Part of a small language model's weights: 17.9M parameters, RMSNorm before each block.
MLP neurons of a small language model. Each row is named by its layer, matrix (gate and up: input weights; down: output weights) and neuron, and shows model dimensions 0-127. Each number is 128 + 24 x the weight over its row's rms, rounded and kept within 0 to 255. Numbers have three digits each. A neuron's up and down rows have the sign that makes its largest values positive.
Before each neuron's rows is what it responds to, as a language model described it from the Wikipedia text at the highest values.

Responds to: Opening word pieces of a longer word, often short syllables ending in o, such as clo-ud, ico-sahedral, zo-oming, so-litary.
L5.gate36:077116129168135098136163146145123089117165123149135087106104144152143128171159114142084122099088189166161162105140085127159136122097173136128111125083130132148141138152134137132164146099151109091145137173151147113111176135117104140103119107087110123160154137152111100150143143163132122104103144153136136122104135124100116134122129144082102135103116167116142132144125073136173133136179
L5.up36:157164138156074098114097130133158130136119167100160127128144142097143140138133144144066149135127091136167106159118137108124112113115160121145155109085094136113171132144123152147121108149148118117119105173143148152085144145131154139138122141138172132130124128119105178114185123142164140127123131123087129138124151136088104160199190101060144133127114130110133108152113100136128126078137
L5.down36:089118110115131136104151133132121166129134147152139114141170125129141096089141162089129149105161091162075190116143085095154166134153127146120081107148096148122133127128137127113131154091139094121111152135145130144105156126128158130109163121111122117100093122099119135080143154125145147130119128153156164132115147131119129109188123146110122146085133117136111110136092100127089073119177

Responds to: Fires mostly on "of" after quantities or parts, like "two of", "62% of", "one third of", "part of", "corners of"; also units after numbers (ft, km, million).
L12.gate678:140097108125097064110089132123137146126127074148126136123126087151134102114102120087110086125085083131137108117095131116117157140134143116128106103101124069125128157126162106133135115126147143153118128132069144109141147096149128121154129132117141103090132141092162136137103151162136123124090136127146119091151112166124145110155108135139120157111146087112087128108102145113112145094128
L12.up678:134134107167121134140138141092167158127100157112143100158150096141097166076162102138122113182152148109123151121154128128115100109117155116123144122136186150158136132095116137107135129123147108101144139106137095113140152097113129088086104082070134135138088138108139107141147116178133136120111152120127100127110157148137131120138160132155125152108104121145104148061130108118141124162108
L12.down678:102126091130124101186127114128102115141135096130120138100124150137125133141150149159122100137155137139154133129122125112139089107144130103130157180135183141101135144065125148100180128113112106121124103106137139137100175113133137169104130140114094142119099128158092089110114104110131131127137119116138143123144123122122164114153150115096155130128115112096113114092148131112152153129134

Responds to: Fires on the first piece of a word split into short pieces, especially be- (be|rm, be|sieged, be|havioural), plus So-, Pre-, O, not, studio, game.
L4.gate500:113120154110121153113119137120131148116102106141129154133200124116141149127144142126133152121096130149092156159101123132145162164085128133171128137090110104117165176133146148167109181115152090108099134143130158146135122143124119126133130091093157120123092120124121134142179124138095114117148145118175126101110140133138131111176147112117084110136163111127109134168130144146126139125175
L4.up500:148120165157138186084132142154157096107169125167145110121152102110147164124155126143152157111137179155146132150078123136143116155114133177120103134151172124171164155106131137123135166103166189112152108082106148110176154158170149130152113103112126163111108117122130132137133135128098117108115108119093112102091128115105115076137145118084118138110152093143136114139151120133126123159097
L4.down500:118113135159141110134088095119123096089137152158110139129174125126177170122141148084117142138116129161055165120114128133150141128088101153179126122085141077155185146142135138158126148134146159108119133145148107104126137114146131162159133141136123126143125121110085139115107127113089145142152140137151180078111145170133142082165124103108089109123098125197127123124145103147149123149156

Responds to: Short middle or final word pieces inside foreign names, words and abbreviations (Gedich-te, Al-z-ette, L-t.), plus month names in dates such as April, May.
L5.gate493:096149122127175128122099136123140152144151113130126122125092135120142121130119103186127174151138138137112140117127091118095089076161129158071133157144142134143124121157097135137131135118119122148125105128131122166114105132118091131118150137114157132069115149063102162122098151135177130111095086157139086155151142134096109140161085125145106121129131137100142125161135124123108145147129
L5.up493:105119144102156127186124094129139128122107117077134083106114152130115148129107075141106159137107132164127110103145092153112123141123094142142135127166152141108133118104118122108170128146082113112143131096139091094124119124144137124129126098169104160148142171111116143123151142140169078146100068149097121135111122091096114155154160151138118135098172122128142102143111139102118178114086
L5.down493:143094115090144172133100134087132160110157178106130124162093111104124119121154127127152124151152179125147124128104132100148107131141105126131127145150077074135085126132124115123129125141125112171134167149117149143129148083113114197122179153113123104150141126139114125129120129153132164143093109136100188108107109148161124105109153111120125154115143134168143151174096131147151121105156

Responds to: Fires on first word pieces (mar-ble, fa-cade, clo-ud, be-am) and on modifiers or conjunctions inside descriptive phrases, such as rugged and moderately, most famous, previously released.
L12.gate564:076106111117097108122113145101119127140115067166103115116132077127146135170130134140131119140132113156144156134106125099104114169118072132149133104147111119133179139138143144118121172116140159165178119147159157090094116135155125139163162131138148155114138125125093104168129108135138123141148109145149125102158128140109141112138183110141104107114163168126118165144136111108152124120113
L12.up564:132178151117109139100120155104156123137139116152146122126126053127133156142135128117131146158084170136140156146127105138169137166077149116118114113152089191118166164096125129157131140124118138141109138154157157137138110153157134112097125122132130117146126133108070094115069098129079173120128136122136156148112130168109123108129127120145150147124177168166156087143108127110152139108136
L12.down564:102113138110141143118122182127134177145150159140168143169162097102125130103138134138221130152126138117128124071100123147154146133161127115155088086106129152142136106163119128123159154131152108109165143163113126113103145105145112134123126097115161111108112150141141123115138121090151092127105145124113170110121149143107124111141105122103103165144112116157117136149089125150116176120113

Responds to: Mainly the line break after a "= Title =" article heading, before its short description; also "==" section markers and hyphens inside proper names (Brandenburg-Liga, Télé-Québec).
L12.gate586:111128143136152156112123153082101124114126138150122093132146148116086134117150098119147091153135173123116124145105125160166085139116168130138126134152120165159123093110113123165117147131102125138122152097154147123131122083109138130103106128121134111127164106129150097135086137148105122126146110096124105103130133157133115113109176099106086120134150147148126092121122123119142130167138
L12.up586:132124108114130174168065131145129118135162113119141096154135161133113134154105133152171150138141168126102112141110121115157129120118135164149101136135160126117147138166121141164136148109140156079135153094134114134112134117114117140133132109137114092104153129170195133143133088145158110104133150134108112161138140100091153143140140115134128121101103137138142092164124113117160111111129
L12.down586:144128138138122132142169123152160134135145113116143154105121155128159110127112143135164103118112137138135134125103099120161193135132156122138105155157096086131125074123139101107118134070086135140147156121119102129148121105131119122137099115137100148145144138149134154127111136132138174179112101156155124211141155142132145139159103126160127173094121142132112175157124127118097113120131

Responds to: Month-name tokens beginning a full date in prose or table cells, often after in, on or a day number, e.g. October 4, in January 2003, 22 February 1991.
L12.gate376:121182123142118181156091185116146136123174127111133131154131138118159095147146127074156157101109154081111174102071133151105086167144119121150138129115079113093117131099073137129105111130145100113082122116084112096129091129141123149125150104109129087144111149136154091107146145111139126117130103185160100131136138188082117113162111125138120151131201112145135089114142115121138154135147
L12.up376:125117137137124108105121147084128192093146165133122112190137084115138108149124173174125126147163112141101127160091132107153139099125122137113114138195175112136111130094097147119139135160087126114119106135154129141125106124104157163044153110131145109135136074121145136111170173117134143106070127118138089137130131170149142109126123116114152099141100132127158107145115174127113121113158
L12.down376:105164112115096157156142188107142105119100120156130153135158091134111132152071131128118142146169132167160136127091111113135127139093128157144122150125155113135077110099140125134157146138136145093135112124107092097136101095129170147085105117145107096139097119127136114152128157157139134142156126166131121109122128120099118146124147128148149107140154137205153160134129124142122139154159

Responds to: Blank line break closing an infobox list, table, or section, before a new heading, list, or article title, such as Highway system or = Title.
L5.gate596:113112137155096188106129154146115134108118134118130059107150155112104094156125134147173116109104129152131096116146158161121137138132151095122101148173145150163112117155137146098164137108103125112152129197114108139115126115114159129085091127135137131062143141129134129107135084103167094118101146117104160139132132115126112096121109143083123106080079133128163143074122161118090131121098
L5.up596:121116110155109115138105134132118110109152148110134127133139063127148080164091099149148130147151149160105156090130138111139114132090093090100133125115133119148117156103101125147111153139111135122066112104142103120118140136186110128123157184124122180102137130096180190103127145150126086129124103130107119142105171114135076126128120172159166141104143096121136161100129124116090151068122
L5.down596:172125111164140127099120136113113129127173090139158110126128169153136137124100139104125140152130114111113107131109192101089103158141102109100189126116123131107159122120113124146174121100122152103156157129104128105108134156145155170120075147115152095098102133100143122132111111136139127132116132104121128099120128133116121120127110148117102098144116122123120155141153138122108081130172

Responds to: The word "of" inside proper names, titles and fixed phrases (Lord of Shanghai, Hall of Fame, Article 28 of), sometimes the "of" in "offering"; also mid-word pieces of foreign names.
L4.gate572:095150161105134154116143127124141178144105119137076112128160084157115148137127114134142125094147164123124097115071110137161117116128122099115129125187111177141174116138168107143111114087133172142151105136133120120087096131121094112151117140143104095104123134160125116158166114084147119097123128117131071128171130095154121103121125115121127123123142151061155156089127140166115147127120
L4.up572:073161171092085163125115135130147149104097142117100122111142093152126092117136120101148148132159132102134174119115112140177115140138126152106176115162108168106176120127101126106101092111076133113179089148125129140092162133134137139109168122106173093145144105114097100126141156095133143160133096165112142114183121187119125118127123135106111112121140112091145138148101141178096121136156
L4.down572:117129172135163137116120129149152135157173158074147136153140153166100143149125090153133135152097138122148088134153135132145139146122118127098134130137101091160105152154133091107106160128118122144138141162165156123143122125154149137147111108129142148107144145170150118113088127119107125177141115177107116112121096127147145147101095151158132164079112102113133104089119131116131145135117

Responds to: Inner word pieces in split names and words (Ger-ma-ine, Sil-ve-ira, Har-ri-et, Laund-ry), plus "of" after "one" and table digits like 10.
L5.gate483:118139122111124115130129153188154141172082138143112154138109153129118130104081148159185132117125135155172133133124121101125134110083158082150097122168097136112144136111106107112098093109109098127125107102133117133090108134128127111160111068130079112155149176162105125093123149148139114137105143072148116116100126095169143118139108157136153143116164140121120096119147125114100149120070
L5.up483:121123125123110102128129091150152127185136120152108080148127130149112139131114146121162175146106113142117082107123070149113149119165136190126140150130118124136092150133119094099146155100143110130112099131117140108101091114148156135169133104118105162132133170097153130146141126139151163184102127147104140095151144111113133129167144128154166125121104127111154121106126106124128141110132
L5.down483:113152175090117184118121155108131161084103140177141129132123127118144134101177104117156122111157127157103126131143085109113158065115148107151103116120130122113148091125129104098124085131132103150152147131105091120157143142163118146131171153106153176157130142164148162136132104107097135114166144131171081141112142106123097135099157111128099143139141155135104136109151106161155142114102

Responds to: Mainly "one" in "was one of", "as one of" and "described as one of", plus scattered word pieces inside names and titles such as Ad-vo-caat and Son-ny.
L4.gate689:138077173149142155138114140139165112133109149099118124108152121117124137141130092110145118090118110139113111136115147150113117144163150092166108115132118141120181166130084077103130132143108105124163145133161111129089107110142137137121111124137108114140113143151096096140153132124116125086142146148136162113157137109114118146115126102131127136147126176087138135159107166110120101086102
L4.up689:155158128151083120123150141121138139130117108130146078139127155119124127148151171081118132131095138122078102102099159120113126142130154130144151099102144165128179132168169060126147142137140079118122126099096161072144124152144128117166102116085134120119074134123083143120092134143153110132122104140093108096122104127079133090106073120118083145161144137116166085103133193121094130152168
L4.down689:157122148150128085125152135132145113157129114075126099104155192155120103137142118077152091114147105133113117118091111125140132173136158124133142133109145123090165147158122155098162139135123123116166133113099140152138143148118126151120148100067087162143091097169138111081145128109118161151109152109115120116106152129116119081107113152147124102162176122157087132136122123144149121110097

Responds to: Tokens that start a field or entry in structured Wikipedia text, mostly first words after "- " in infobox lines ("Route", "Date", "Written") and table-cell or list-item words.
L4.gate537:149155132165140117132105122155130108147122118112141090159139100133145115142124126138115129110131124154127126183102162116132136141131197152174110162170160104148107126138133064140135154147123121105135115137138135107120134097136137067093138159111121142165119131172150178114120157110137105132085097063138138123139151102136122156131162154143097128140120102112117122119117131104113107123091
L4.up537:095116147138091100181106121149127127101113126139057160135125111084135114136131140121145158146119109130087135143124188121131127124087101115166151174154102077149103152064174138102114124180143132109152157114147088166099095174112106141093139146118159128117138135084153133132111134146091173140137177096145100151129106144111142113126138163157144112087115155121116132096109115145137106113132
L4.down537:132120144154151152119135122166104078128138135141144095151157144118136195113102111137168092118139119099145120109148141137117151131111121117120139171180140100142115107091137130123127133124104125142138164087130111151106135110129129124136104101130169113119104106096120132135104121132098084154154140100146118136138107134123107119130134089148149092157139090145123084063124143118097126150122

Responds to: Mostly the word Date as a column header in wiki tables, and month names inside dates (Jan, August); also back starting compounds like backdrop, backing.
L4.gate559:116132107173126175120158126135116148146145101106133147144098141056133123139097150120136102132115141079101168166108117094116126120127099103180124119085123117165097136092167108142112139130114132126124107152121164129087145110125107112095164116081157107091128107119092129131130150102137169155117128089131151140169170143063126100146156106130173092132128092124132094125099180118126148129120
L4.up559:104118140159088141112132107124125093096075072160106119136056124146159112096105141090137115120121147100095099173110153140146155137166143115095140100170103121153141133105159105115139117176177111144175131147098141147115137102119110095154167108127095140143128136097160110121152150112103135154170135121122079146153107115133152111143104137134139136188136129152096150130092152094142157146144
L4.down559:136088184125112156113121125124122114132123100120109130122122123094135111141110133116126172117132148109130133144069109148104147134133117136083090151132089130158143122115146051123146124138137119174155179151162124102093114103136136138162135096088125144146173117129169136159144158178105109171119154158087100172183142112123119139132134151169117092148126154164099104130112145120138115133181